config.toml
num_attention_heads = 8
num_key_value_heads = 8
head_dim = 64
hidden_act = "swiglu"
norm_place = "pre"
rope_theta = 11300.0
attn_scale = 0.125
bias = "none"
init_std_qkv = 0.0191
lr_mult_qkv = 0.5
max_grad_norm = 1.0
final_lr_fraction = 0.1
MLP neurons of a small language model. Each row is named by its layer, matrix (gate and up: input weights) and neuron, and shows model dimensions 272-399. Each number is 128 + 24 x the weight over its row's rms, rounded and kept within 0 to 255. A neuron's up and down rows have the sign that makes its largest values positive.
Before each neuron's rows, "fires on" lists the tokens most often at its 100 highest values on Wikipedia text that the model never trained on.

fires on: " of", " is", " led", " among", " was"
L7.gate1627 [174 155 131 112 162  90 105 128 137 115  99 143 113 118  74 138 111 166 119 111 119 125 130 111 140 135 147 101 140 163 171 107 111  95 120 146 130 152 134 112 145 146 131 149 112 164 143 124 140 136 122 190 159 103 164 168  85 153 166 181 175 137 150 109 114 100 168 144 142 149 136 123 112 120 125 127 119  88 167 172 132 148 134 151 161  94 148 101 133 100 127 149 121 127  92 110 119 114  92 141 119 140 167 163 105 113 151 132 173 141 150 146 134 189 121 138 139  78 144 123 122 142 162  94  71 115 124 135]
L7.up1627 [138 147 137 137  93 164 132 133 113 136 111 114 125 148 133 111 158 140 109  83 112 100 160 132 124 135 123 103 146 143  64 125 137 136 134 167 129 116 126 162 126 176 121 119 129 134 132 120  98 144 155 138 143 125 106 136 156 192 137 187 133 116 139  95 164 127 166 137 122 123 127 149 141 113 131 110 128 129 106 130 148 120 129 102 119 152 105 148 132 118 146 128 108 124 172 145 122 148 140 121 101 106 125 147 119 124 142 114 162 163 182 171 144 145 117 124 108 187 116 112 141 168 141 144 134 121 139 152]

fires on: " |", " the", "|", " in"
L7.gate1233 [ 74  53 110  93 148 119 102 134 150 132 114 101 137 149 121 129 128 100 147 134 107 158 109 153  92 152 164 196  79 160 113 157 100 129 125 120 127  98 130 123 104 139 121 130 133  98 143 143  91 123 129 130 147 103 113 134 134 152  87 157 153 135 153 129 118 142 107 158 121 146 147 173 143 125  86 156 147 136 111 122 154 111 124 139 101 118 116 128 144 126 168 147 126 111 168 139 126 135 147 116 141 144 129 115 114  89 151 168 166 120 156 150 144 148 116 117 126 111 114 137 125 125 129 121 138  86 122  87]
L7.up1233 [167 166 110 119 100 119  89  99 163 106 110 129  83 157 126 114 132 168 153 137 196 138 102 161 114 129  99 167 141 129 137 102 101 168 134 130 132 122 168 106 135 156 127 147 120 128 123 147 140 138 120 168 115 153 144 150  96 124 128 131 116 169 115 120  90 138 135 148 106 128 136 167 123  94 144 155 132 144 142 111 106 112 124 152 105 134 127 192 126 119 106 148 157 122 167 131 130 135 119 132 127 157 162  91 180 126 135 137 126  95  96 153 129 133  98 140 127 143 122 159 128 132  79 110 110 170 162 163]

fires on: "'s", " his", " own", "ley's", "e's"
L7.gate873 [ 99 118 165 109  97 115  95 158 149 153 189 128 103 126 106 120 123 142 108 132 117 107 116 141 107 114  86 131 139 178 183  99  85 147 166 163 104 127 131 128 144 128 163 115 142 129 142 138 138 101 109 122 124 148 108 164 102  72 125 115 134 151 149 161 110 109 133 138 152 156 138 102  96 122 138 128 158 124 149 137  87 111 135 146 164 132 107 147 103 130  99 116 126  97 141 122 108 130 116 111 116 131 156 108 130 142 106 136 136 113 126 130 145 143 142 112 156 172 123 137 103 129 125 143 103 174 120 148]
L7.up873 [ 87  91 119 133 141 128 171  97 141 160 137 160 110 144 115  92 116 155 131 164  77 148 147 145 121 119  99 153 142 144 163 112 170 118 123 136 140 135  82  78 157 105 115 146  90 167 138 138  93 143 121 111 152 114 124 173  62 132 126 129  94 149 143 149 145 151  88 109 129 141 141 134 148 118  94 142 157 137 122  79 105 127 111 133 140 116 121 119 140 108 168 115 138 117 183 110 167 111 119 133 159 169 108 151  96 140 151 129 114 124 120 111  93  39 124 101 157 113  78 135 105 150  90 123 117 108  96 147]

fires on: " the", " As", " early", "As"
L7.gate670 [ 94 114 142 155 107 120 116 130 128 103 175 130  90 158  94 148 131  90 126 127 139 156 144 186 203 118 162  79 129 150 132 119 115 146 114  95 123 164 123 120 146 135 168 161 112 144  83 142 131 118  77 130 128 108  91 130 141 186 166 105 164 196 123 102 126  93  99 175  98 136  90 111  83 111 126 103 128 121 102 172 132 104 122 140 168 137  86  98 171 161 135 114 173 126  97 134 115 109  66 144 161 153 152 126 132 124  97 129 160 116 156 133 170 107 164 123 138  91 128  78  68 134 109 148 175 107 151 134]
L7.up670 [142 148 135 117 111 119 122 125 117 137 165  82 130 120 112 131 126  94 148 112 157 183 122 120 167 129 147 157 157 110 119 145 104 159  93 114 115 112 112 121 139 106 129 100  97 129 116 121 172 153 118 152 144 155 140 114 140 113 124  86 115 110 160 144 134 119 142 114  97  93 145 149 138 143  91 134 125 149 125 108  81 121 157 145 130 142  84 147 122 104 139 147 152 148 111 132 101 122 117 123 120 154 130 168 120 110 117  93 146 121  95 129 126 118 114  99 130 125 133 136 105 135 132 125 106 151 156 140]

fires on: " |"
L7.gate1883 [127 146 102 115  91  80 136 124 120 147 126 135 144 193 171 139  99 148 141 159 125 140 183 172 121 113 162 108 133 144 108 132 116 162 109 119 138 114 121 117 142 114 164 172 118 126 118 128 136 137 111 115 141 141 127 129 116 152 124 120  98 152 109  84 106 117 146 182 107 111 122 122 140 121 113 151  85 102 116 103  78 131 140 140  71 148 111 153 116 141 138 123 106 106 122 140 144 110 140 146 145 126 133  87 136 130 138 138 109 103 166 158 147 100 138 112 171 114 129 123 108 112 126 164  96 166 134 127]
L7.up1883 [165 136 114 131 108 127 102 123 103 135 128 125 130 110 121 121 118 144 145 117 122 116 142 150 146 152 145  80 106 113 132 188 121 127 140 161 183 142 134 134 162 105 128 125 148  74 130 114 139 128 155 112 125  95  88 132 158 162 187 103  90 107  97 135 120 189 121 164 132  47 137 103 147 143 108 170 115 107 110 129 110 123 132 104 104 137 125 159  94 103  97 143  87  99 141 151 143 136 145 129 138 141 180 127 152 188 114 122 135 125 179 160 137 100 124 138 105 145 143  98 152  61  70 145 143 151 104 145]

fires on: "\n", " his", " their", " own", " by", " her"
L10.gate240 [ 99 119 153 126  93 136 138 139 140 135 131 145 127 113 125  95 115 110  73 169 124 120 154 131 127  92 123 115 127 135 137 141 104 140 185 157 117 123 108 104 145 157 152 112 135  97 122 133 110 112 131 104 114 131 158  82 140 143 124 114 140 170 107 107  87 169  91 126 106 136 128 128 169 129 143 121 146 170  92 167 142 141 135  79 164 114 120 107  42 125 126 119 125 141 113 154 106 150 103 130 128 134 110 126 128 160 108 109 135 134 110 125 106 142 146 119 140 146  93 130 116 146 132 108 145 101 138 119]
L10.up240 [130 116 136 132 122 167 102 155 110 125 127 115 118 134 136 111 111 142 144 135 131 157 150 149 123 157 141  93 110 132 133  81 146 121 128 116 163 154 124 136 124 127 138 108 111 139 148 125  87 146 109  98 154  98  95 131 121 201 130  95 124 128 136 108 127 171  89 175 111 161  89 108 130 133  71 126 159 115 144 165 134 127 131  82 148 126 120 139 105 128 115 138 104 163 117 157 135 112 141 176 114 126  97 137 124 124  54 115 142  97 104 121 118 123 145  92 138 126 104 154 105 118 154  88 158  86 111 114]

fires on: " is", " was", " be", " as", " /"
L7.gate218 [115 130 152 111 153 146 112 128 124 120 126 101  87 141 122 145 152 137 129 124  88 121 112 124 184 115 164 130  93  96 139 139 155 157  79 105 131 121 142 159 111 135 130 102 143 171 153 129 144 142 115 144 122  88 152 119 100 162 131 143 167 122 109 103 120 111 123 117 141 139 130 107 132  85 128 147 114 123 112 145  98 148 122 106  95 148 105  91  87  76 138 151  89 111 108  87 130 157  97 147 111 121 117 123  89 142 144 147 141 144 138 100 182 121 119 112 106 130 185 185  92 129 137 127  96 165 105 105]
L7.up218 [161 103 134 134 181 178  98 107 130 136 161 112 111 148 130 144 127 126 126  96 145 126  99 147  98 175  82  94 108 134 118 131 123 114 120 148 125  99 143  94 153 106 155 144 133 132 154 126 163 168 150  91 131 116  75 100 142 123 117 160 127 149 137 102 114 127 107 104 121 140 106 122 134 142 132 137 121  98 152 113 180 141 126 138 166 136 164 123 135 156 154 138 115 116 169 114 122 128 101 146 140 122 106 134 116 114 137 120  89 137  92 169 121 103 150 141 111 132  86 111 162 172 115 156 153 124 119 158]

fires on: " a", " an", " small"
L7.gate547 [115 136 138 130  98 104  82 169 152 142 147  64  71 147 174  99 145 127 108 168 131 114 120 124 157  98 119 142 118 141 155 169 145 119 124 134 147 139 110 119 104  99 140 167 135 106  88 158 138 117 101 139 103 103 115 150 153 148 167 130 146 152 141 125 167 138 171 129 125 166  97 126 114 127 159 144 153 100 130 136 155 131 183 137 123 127 128 110 113 160 112 133 114 144 128 197 100 150 112 116 135 102 173 128 118 119  93 154 159  98 120 110 108 133 146 130  70 122 122 164 100 126 140 154 130 121 109 124]
L7.up547 [133 136 141 123 130 155 118 129 168 113 165 126 148 125 134 157 120 167 142 152 115 122  68 143 111 145 119  84 106 127 116 121 137 168 130 130 144 100 121  89 127 119 151 152 154 107 114 121 133 106 150 119 106 140 168 160 157 143 122 116 112 128 102  86 155 130 132 109 141 107 131 147  94 165 156 151 112 134 167 121 159 143 112 132  86 168 117 104 129 105  92 161 177 137 165 107 108 117 125 113 144 134 147 130 109 188 180 109 112 101 114 153 145 178 114 107 124  85 108 121 104 141  94 123 113  91 130 145]

fires on: "==", " ==", "==History==", "===", " life==", " ==="
L10.gate509 [100 149 114 132 114 148 106 120 119  71 103 153 122 145 153  95 128 108  82 172 136 119 112 142  66  79 150 154 138  87  96 130 167 139 155 118 110 147 109 113 138  94 139 136 149 137 158 169 124 114 111 139 163 170 100 128 123 136 151 100  97 124 116  98 132 138 124 141 102 118  98 168 153  93 106 153 134 119 140 103 147 124 124 131 107 122 155 122 153 148 132 132 111 117 111 145 108 148 113 147 160 125 114 157 190  99  92 113  99  89 103 155 113 177 150 161 155 115  93 153  80 117 127  79 121 149 115 159]
L10.up509 [135 153 110 144 113 105 135 128 120 116 117 130 165  94 128 123 145 125 102 100 137 121  96 132 117 123 117 129 131 193  87 142  58 154 167 158 125 121 104  73 156 155 127 114 111 161 127 101 124 166 161 131 135 159 125 106 114 110 139 136 121 137 155 124  82 147 148 148 151 164 148 137 114 120 130 109 138 163 103 126 130 153 110  93 148 135 117 116 105  81 118 152 115 173 158 134  85 153 159 142 143  67 138 120 136 129 158 130 114 138 118 108 121 142 118 107 169  69  97 113 157 107 141 165 141 113 133 139]

fires on: " and", " a", " Best", " new", " &"
L7.gate2 [120  98 108 128 129 148 131 116 133 136 121 163  88 101 116 133 154 106 126 175 108 118 143  93 141 152 128 158 143 107 145 177 138 131  84 119  90 130 148  81 128 110 112 118 136 189  90 126 135 113 109 126 130 133 136 158 132 141 153 134  96 156 143  98 134 163 187 130 122 133 131 170 112  90 175 110 160 146 152 122 136 122 148 103 137 118 134 127 129 122 109 137 104 113 175 123 148 134 149 100 105  93 130 140  77 137 126 157 164  89 113 117 141  92 136 136  85 106 137 143  97 115 129 128 133 142 135 141]
L7.up2 [ 95 156 173 135 158 116 137 138 146 104 160 152 127 140 112 133  91  95 138 145 101 116 127 136 118 123 155 140  86 102 134 188 139 144 131 191 120 134 143 121 113 148 147 114 114 107 106 116 150 108 152 127 140 107 137 131 115  71  91 114 146 126 102 157 103 171 132 131 139 151 132 159 149 124 153  99 122 159 104 155 159 106 125 124 119 155 141 158 132 131 102 112 122 134 145 132 173 134 188 117 117  83 115 120 137  80 134 158 125 124 150 142 127 124  85  89 162 100 146 129 113 159 118 138 131 126 143 118]

fires on: "\n", "===", " |", "==", " of", " ="
L10.gate139 [143 143 128 141 131 150 136 102 129 147 107 115 108 171 169 100 117 120 153 122 122 119  86  93 114 138 170 140 123 148 132 136 154 115 168 152 107 131 119 141 156 123 114 104 125 116 125 105 111 135 116 174  78 143 146 132 118 180 120 141  94 149  89 129 118 117  98 170 130 135 128 129 159 116 148 103 101 153 128 116 171 147 145 130  95  88 158 123  93 119 133 156 110 143 158 157  96 139 120 107 137 149 130 101 122 131 126 151 135 131 130  65 122 143 154 122 121 106 107 140 154 119 116 141 106 113 164 125]
L10.up139 [116 110 180 124 168 142 118 100 121 135 141 161 152 132 134 143 108 116 133 162 157 112 136 121 133 139 144 172 119 120  86  98 109 164 147 136 137  77  87 127 103 122 119 140 156 133 169  99 109 112 155 140 159 142 112 108 116 152 127 142 140 112 141 135 133 142 140 148 129 147 172 130 151 132 101 122 184 129 108 118 116 118 163 109 108 141 133 132 145  88 124 142 139 153 132 128  97 129 137 155 138 106 150 120 140 101 139 119 117 127 122  94 127 134 134 157 155 130 131 121  74 121 130 110 127 106 135 120]

fires on: " and", " |", " but"
L10.gate1796 [107 128 175 132 134 157 157 144 165 152 119  92 108 108 117 158  90 153 116 173 139 116 142 142 141 157 148  93 155 114 142 118 108 147 105 122 129 151 127 141 115 152 104 112 113  71  91 114 122 142 142 122 118 189 161 130 133 105 122 160 137 112  92 134 113  80 107 137 116 132 112 125  85 122 117 135 120 110  62 130 116 117 106 100 136 157  97 122 144 136 147 144 167 137 107 117 121 145 125 113 105 127 117 136 125 110 152 143 173 121 153  84  95 118 145 100  99 103 122 148 147 112 148 126 124 157  95 153]
L10.up1796 [ 94 141 142 139 147 123 138 137  75 126 101 126 159 137  91 129 152 129 150 131 132 124 131 150 123 110 144  91 139 128 135 157 131 149 131 146 170 146  75 151 115 118 145 193 102 112 119 112 141 164 138 118 109 115 148  95 101 119 177 142 142 109 156 140 154 158  95  98  99  98  89 144  91 109 125 151 141 135 103 150 144 109  62  91 132 147 158 111 151 111 163 140  94 127 105 143 120 101 147 146 117 140 102 126 134 152 121 177  95 120 130 161 137  85 141 144 133 155 111 126  74 108 132 158 150  97  86 103]

fires on: " |", " /", " -", " –", " ft"
L7.gate1530 [152 108 116 134 136 184 124 129 132 170  91 131 131 161  93 105  99 157 119 105 102 127 146 104 104 139 124 109 108 105  94  91 144 160 136 141 150 160  71 145 148 169 125 143 135 116 150 149 103 114 110 131 124 143 140 118 102 138  95 153 147 115 124  96  92 140 149 132 113 177 114 144 151 148 140 137 125 124 180 136  91  96 171 128 125 126  90 127  82  63 155  81 144 145 127  90 109  92 135 147  83 153  96  89 148  73 139 148 139 123 119 103 152  87 110 105 123 132 160 111 117  79 144 118 133 158 132 129]
L7.up1530 [142 103 111 133  71 148 129 138 145 140 108 131 144 155 150 109 115 106 122 133 124 104 114 109 169 112 147 153 106 133 129 117 114 117 174 120 125  90  93 107 133 159 151 120 126 142 110 124 121 129 118 155 104 126 148 113 128 111  97 156 149 142  90 114 125 172  68 123 124 107 136 118 151 161 154 150 177  99  92 123 146 131 118  87 181 105  75 145 124 148 105 103 107 155 135 138 130 134 125 139  77 134 122 147 126 154 112  98 156 142 139 135 166 113 145  85 136 157 143 120  97 166 111  95 163 137 128 154]

fires on: " |", " on", " a"
L10.gate871 [ 93  96 147  89 150 138 108 102 140 144  93 104  98 113 153 114 129 122 128 142 149 140 133 122 149 107 167 112 145 161 129 150 112 114  75 121 137 124 115 124 111 141 147 159 168 106 141 126 182 154 131 128 140 134 109 141 127 127 103 115 169 153 128 141 147  95 121 149 127 134 136 131 131 159 163 120 132 129  78  77 108 106 156 122 141  99  59 140 152 149 124 158 131 154 118 169 117 139 111 134 120 138 141 139 122 162 126  95 108 131 140 112 123 139 131 102 118 136 180 142 137 127 105 142 138 103 105 117]
L10.up871 [178 118 107 140 132 148 103 106 133 142 117 128 147 119 109 152 153 152  85 146  84 129 142 133 147 104  94  94 155 127 150 127 101 127  74 114 111 129  97 130 170  75 152 151 109 140 159 159 126 161 148  66 136 127 146 143 141  93 135 130 140 135 153 108 126 125 124 110 130 128 142 117 113 139 165 115 122 133 116 113 133 103 170 136 112 119 116 123 106 135  87 123 152 167 132 147 118 159 117 105 126  99 137  93 152 144 131 131 109 116 122 129 188 158 130  90 160 135  75 133 128 139 124 142 135 129 116 126]

fires on: ";", " –", " -", " /"
L7.gate406 [121 169 123 129  81 167  94 145 132 112 141 214 115 126 104 132 159 146 162 120 110 134 166 130 134 149  96 156 107 153 113 142 105 150 149 103  93 117 118 195 109 176 156 123 144 140 140 159  76 145 160  56 112 117 149 158  69 146 110 178 117  68  97 145 161 134 119 120 100 126 131 132 122 124 104 137 114 120 168 135 115 110 161 119  91 108 140 112 144 121 140 142 159 163 143 153 125 149 119 135 128 127 143 136 123 124 127 116 164 132 139 115 143  74 113  84 120 149 139 100 125 153 174 130 168 166 126 109]
L7.up406 [135 114 116 113 123 113 139 119  90 126 120 155 143 169 135 132 157 123 170 159 143 122 119  91 124 153  61 124 117 113 115 125 133 140 130 107 114 118 157 134 104 176 134 154  99 118 122 121 136 132 125  95 109  88 155 129  86 124 105 106  91 118 150 136 138  61 107 107 126 145 110 110 190 141  96 145 121 119 110 149 109 149 135  90 129 105 135 138 151 137 169 161 137 120 165 160 112 137 192 121  76 107 120 185 120 130 173 114 119 146  86 101 145  83 112 140 141 139 139 132 135 153 113 104 157 154 124 155]

fires on: " on", " of", " |", ":", "15", "25"
L10.gate1123 [149 101 125  95 133 108 101 144 118 148 116 112  96 155 126 126 117 110 150 100  93  72  93 114 136 124 128 112 157 117 111  83 111 123 167 111 126 143 118 118 104 124 134  77 166 131 125 142  92 168 126 154  96 132 159  91 153 127 145 165 173 124 154 162 132 123  95 110 122 163 140 113 129  74 142 149 136 116 121 137 150 112 176 172 145 128  98 132 152 105 113  95 141 122 136 115 119 129 138 106 126 146  76 112 132 144 167 133 130 136 114 124  92 160 115 131 107 131 121 134 138  98 162 138 116 120 129 125]
L10.up1123 [144 124 116 131 132  97 134 141 169 138 121 115 170 113 125 119 150 134 136 155 102 181 127 113 125  87 130 127 151 101  72 101 162 109 137 140 132 144 160 110 116 135 116  95 120 127  86  84 142 133 179 139 149 178 126 176 143 161 136 108 152 117 126 149 129 132 156 165 118 107  98 117 125 160 153 134 116 151 136 140 161 151 142 114 124 132 125  95 126 138 107 158 153 173 144 100 148 135  95  81 107 148 125 134 109 130 153 152 111 159 147 118 120 141 164 124 168 123 129 104 134 136 187 158 114 187 168 110]

fires on: "\n", " a", " first", " as"
L7.gate1071 [163 129 151 134 129 112 143  99 126 137 152 154 113 142 125 131 126 133 145 107 149 116 143 163 110 105  96  91 150 131 121 168 111 121 134 127 100 137 116  88 138 123 128 113 147  86  96 202 146 184 148  90 119 124 147 145 150 165 168 125 136 150 114 134 164  89  86 129 147 136 164 152 135 110 118  89 101 128 152 105 157  96 153 118 159 157 137 165 149 141  85 127 147 134  86 134 130 123 121 124 151  75 119 152 113 119 163 105 138 159 129 138 151 142 104 110 137 104 170 106 110 136 132 137 120 117 176 144]
L7.up1071 [ 75 125 163 131 130 108 129 178 140 129 105 118 106 111 133 119 119 120 125 120  87 109 126 128 134  78 132 130 144  94 106 129 122 157 139 122 148 133 121 106 172 124 125 121 113 132 122 115 109 128 187 134  68 100  96 166 137 128 122 141 137 100 114 152 113 113  98 167 134 118 109 109 124 139 102 138 105  72 120 108 145 127 142 116  73  98 110 146 114 108 116 154 101 161 122 125 120 173 158 156  94 105 114 111 123 144 153 119 142 134 127 155 109 131 130 129 166 130 145  81 105 130 155 105  93 178 137 197]

fires on: " |", ",", " County,", " College,"
L7.gate638 [126 125 151  89 133 143 119 132 121 129 135  95 135 131 123 114  90 130 128 104 153 161 155 141 154 119 152 111 122 148 133 158 118 167 134 144  94 112 115 158 116 146 107 145 132 111 113 155 123 135 115 142 159 185 137 107 147 146 115 140  96 111 121 140 152 144 150  84 140 140 142 133 101 161 127  77  59 126 110  96 102  87 110 158  98  86 145 122 173 138 118 149 107 105  93 100 117 149 153 105 136 113 132 147 118 153 141 157 108 145  97 118 128 106  88 123 132  83  78  97 150 134 151 136 131 137 128 133]
L7.up638 [172 154 120 108 123 121 138 155 116 183 122 132 148 112 141 135 164 144 145  97 100 140 161 136 138 136  94 158 133 155 124 158 129 139 170 140 117 103 130 113  95 103 120 137 117 133  80 101 111 127  95 149 161 144  74 113  92 128 143 127 122 148 163 160 136 103 141 124 104 118 144 126 161 131 134  83 117 137 147 107 126 118  72  97 103 100 118 128 108 179 127 153 109 158 116 147  81 151 138 130 129 137  73 185 154 127 128 130 111 161 120 139 116 139  77 109 124  83  82 113 123 141 137  93 144 122 121 101]

fires on: "===", " ===", "==", " ====", "s==="
L10.gate1788 [107  98 127 147 126 150  95 135 157 120 133  95 136 110 149  97  93 132 168 130 127 133  74 114 107 128 120 124 110 138 161 137 129 193 152 160 118  86 116 149 114 127 123  78  85 124 138  98 129 183 130 124 139  95 154 113 174 160 116 145 133  95 122 170 156 114 127 172 114 111 122 105 125 100 185 173 110 123 105 131 126 101 129 108  87 141 149  87 122 112 138 147 126 132 178 140 120 159 117  89 126 121 125 120 174 130 135  97 109 138 141 150  99 121 117 142 115 135 130 178 116 151 147 120 133 162 110 158]
L10.up1788 [112 136 135 101 158 162 120 152 157 139  63 112 124 110 149 111  95 142 119 175 151  95 122  77 152 114 117 174  89 135 137 148 159 165 140 138 103  98 148  99 132 119 143 117 103 138  56 138 161 147 145 130 105 132 107 153 116 149 111 109 118 142  90 142 109 139 125 152 108 132 112 145 118  76 140 135 149  95 116  88 152 111 131 118 142 144  95  79 117 122 104 137 139 133 133 106 121 122 150 143 134  99 124 132  99 146 162 126 147 102 158 119 125 122 147 143 104  91 106 150 115 131 145 115  73 103 175 118]

fires on: " of", " as", "\n", " an", " inc"
L7.gate730 [113 177 172 160 153 151 148 166 107 107 129 139  82 152 135 119 100 148 113 150 137  88 123 121 157  99 120 125 159  77 113 102 157 107 146 140 188 109 175 140 140 159 134 144 127 170 122 117 174  93 147 120 173 147 164 121 134 106 113 147 130 183 111 128 170  92 135 135 125 134 117 131  85 153 124 108 118 145 133 127 141 121 153 159 164 108 108 143 134 101  93 121 118 138 100 118 136 137 128 102  61  97 138 147 139 134 131 123 119 111 156 148 165 149 123 150 137 103 110 117 149  91 125 130 137 158 157 129]
L7.up730 [144 111 135 147 108 141 141 141 101 126 150 111 114 103 115 143 140 133 170 116 133 149 132 113 128 132 131 104 147 116 124 109 177 132 131 143 159 162 113 123 109 144 103  90 135 125 111  96 161 148 149 144 116 122 127 133 100 161 120 111 141  92 138 149 118 118 102 179 127 149 133 124 172 125 116 103  93  94 117 143 110  97 141 111 102 126 110 144 156 131 138 150 163 160 123 118 140 104  81 102 115 114  52 118 129 167 168 157 146 129 127 113 113 124 113  84 118 135 154 107 118 161 165 111  84 171  88 122]

fires on: " |", " of", "unk", " at"
L7.gate1511 [125 123  91 154 159 143  98 136 100 170 128 120 114 157 128 149 152 132 162 123 160 119 148  92 114 142 185 136  94 166 115  92 137 107 129 104 117 124 105 162 153 153 104 117 143 114 106 136 160 120 103 135  97 145 141 105 145 139 183 112 130 149 117 108 109 161  89 136 154  89 135 127 119 135 145 140 143  93 123 100 137 107  94 122 142 129 117  94 137 111 141 128 111 155 150 154 101 151 150 121  96 132 147 148  89 159 118 145 102  85 122 118 116 162 111 162 187  75 134 107 123 102 127 118 142 114 147 167]
L7.up1511 [ 70 135 149 155 126 139 123 155 143 152 165 135 129 158 115 129  93 100 183 127 130 148  89 141 154 103 130 116  93 141 110  85 138  98 135 111 126 144 130  86 152 115 107  84 101 137 136 120 113 137 132 149  96 113 135 107 120 107 111 134 130 101 141  94 145 127 145 111 148 114 152 139 154 121  98 165 137 153  70 135  98  80 139 119 139 109 147 111 135 145 123 124 131 124 145 132 120 131  87 136 143 142 111 102 105 122 135 120 103  98 121 117 123 115  87 137 150 189 101 130 112 108 110 109 170 132 118  81]

fires on: " As", " as", " and", "As", "ed,", ","
L7.gate1648 [113 138 138 127 132 134 136 117 136 140 137 126 130 142 107 103 156 129 121 117  88  90 106  90 167 141 102  93 107 131 119 152 136 109 169 122 146 126 121 150 112 139 181 130  69 132 131 132 100 118 155 119 145 109  84 109  95 154 129 123 166 158  91 134 152 141 117 187 129 101 153 123 146 146 106 131 104  84 172 112 100 105 146 136 124 129 124 125 112 163 110 125 129 165  96 117 116  79 120 112 156 176 104 128 105 125 153 128  90 116 134 113 110 140 145 102 146  98 142  97 155 129 128 156 131 139 128 116]
L7.up1648 [166 122 149 119 127 146 111 129 120 144 144 109 126 127 118 140 139 108 144 144 144 180 176 105  96 147 128 153 139 134 131 106 137 133 108  81 151 148  86 108 158 137 126 138 139  94 101  97 133 102 113  81 116 128 115 173 120  87 107 120 141 138 143 118 161 124 186 139 148 149 188 132 158 139 114 148 104 123 155 143 132 122 159 114 133 170 101  83 137 165 128 114 167 124 140 114 121 121 147 126 124 123 138 162  87 135 131 132  96  76 112 124 137 161 165 143 136 175 167 121 112 127 136 131  95 132 180 120]

fires on: " |"
L10.gate570 [118 135 155  95 149 157 129 120 135 132  94 128 137 133  84 146  95 146 158 110 102 101 123  95 150 140  98 128 143 142 136 115 162 128 186 145 106 104 106 119 146  78 137 156 130  88  87 141 126 182 140 150 123  98 114 150 183 118 137 110 117 132 115 136 143 150 115 116 138 104 147  97  98 140 155 143 160 112 115 131 175 125  83 128 171 161 119 140 121 150 163 141 120 173 129 127 117 136 121 117 129  69  63 155 182 142 125 130 160 115 127 141 107 160 113 112 132  61 156 139 126 140 123 123 132 111 147 121]
L10.up570 [126 114 143 139 147  84  70  93 184 105 139 148 142 150 158 118 145 177 113 151 123 134 129 129  91 151 146 122 161  96 122 169 167 144 157 111 139 154 138 110 132 152 102 151 149 164 161 119  86  96  94 121 124 116 130 130 122 103 142 120 108 163  84 110 123 134 141 157 174 147 142 133 124 163 162 113 102 145 141 174 140 160 129 153 119 122 164 132 113  95 175 150 133 132 134 143 120 152 137 127 150 150 149 146 126 100 122 118 122 138 145 129 112 155 147 119 122 147 141 143 139 150 101 126 116 141 145 172]

fires on: " |", " ft", " /"
L10.gate777 [165 141 100 144 147 148 171 147 152 157 160 127  96 169 105 162  98 155 136  78  94 132  86 112 171 130 182 177 106 102 128 120 113 127 171 127  84 113 129 147 125 120  70 121 142 155 109 167 107 136 106  96 130 158 104 156 106 134 130 134 124 114 142 132 121 114 110 101 134 132 117 164  86 176 157 106  99 105 149 131  98 102 101  96 154 124 161 119 141 148 116 177 129 124 117 143 129 121 114 106 105 100  92 149 147  92 129 151 136 120 109 196 171  96 179 134 127  60 149 153 125 118  88  94 113 116 139 167]
L10.up777 [128 155 129 125 139 100 152 127 123 125 184 147 117  95  93 114 150 107 158 128  87 128  92 103  93 129  79 166 134 122 148 170 129 128 121  91 102 129 150 178 125 177  93  87 160 131 143 166 108 146  86 112 120 112 125 101 136 117 113 138 131 127 119 153 143 158 113 113 153 141 142 166 133 148 148  95  76 119 140 130 171 131 106 153 121 115 103 129 134 118 119 148 129 110 118 174 109 112 174 106 134 170 130 173 137 140 153 105 115 137 140 126 165 161 148  84 144 121  94 103  86 105 158 144 126 144 140 140]

fires on: " |"
L10.gate1436 [174 120 143  91 102 114 163 119 156 126 175 136  87 108 117 149 110 128 110 106 144 100 150 150 119 149 158 104 131 111 104 124 159 172 163 134  97 106  83 153 126 133 119 158 148 118  92 141 132 138  99 141 143  98  98  84 145 159 168 105 119  96 116 143 117 162 171 163 147 103 120 112 151 147 109 100  76 119  93  97 132 131 105 120 148 164 109 136 116 108 148 113 148 145 110 135 129 107 123 127 143 113 153 108 138 124 135 131 138 133 111 143 182 154 150 119 114 109 123 126 130 113 115  84 106 112 157 151]
L10.up1436 [156 113 117  86 124 100 130 150 159 162 122 144 122  86  98 156 178 146 112  90 130 101  89 158  93 178 124 117 178 116 147 127 155 127 132 145  87 128  88 176 108 119 153 144 150 113 109 108 156 107 100 140 145 144 131 105 101 168 196 122 110 121 128 138 126 135 130 152 143  71 183 115 116 149 161 123  95 152 126 132 132 102  57 125 117 135 173 133 146 149 137 117 112 145 136 134 103 128 151  83 127 163 130 146 137 105 127 156 122 149 156 129 204 119 141 103 145 141 122 112 105 144 133 139 142 115 112 127]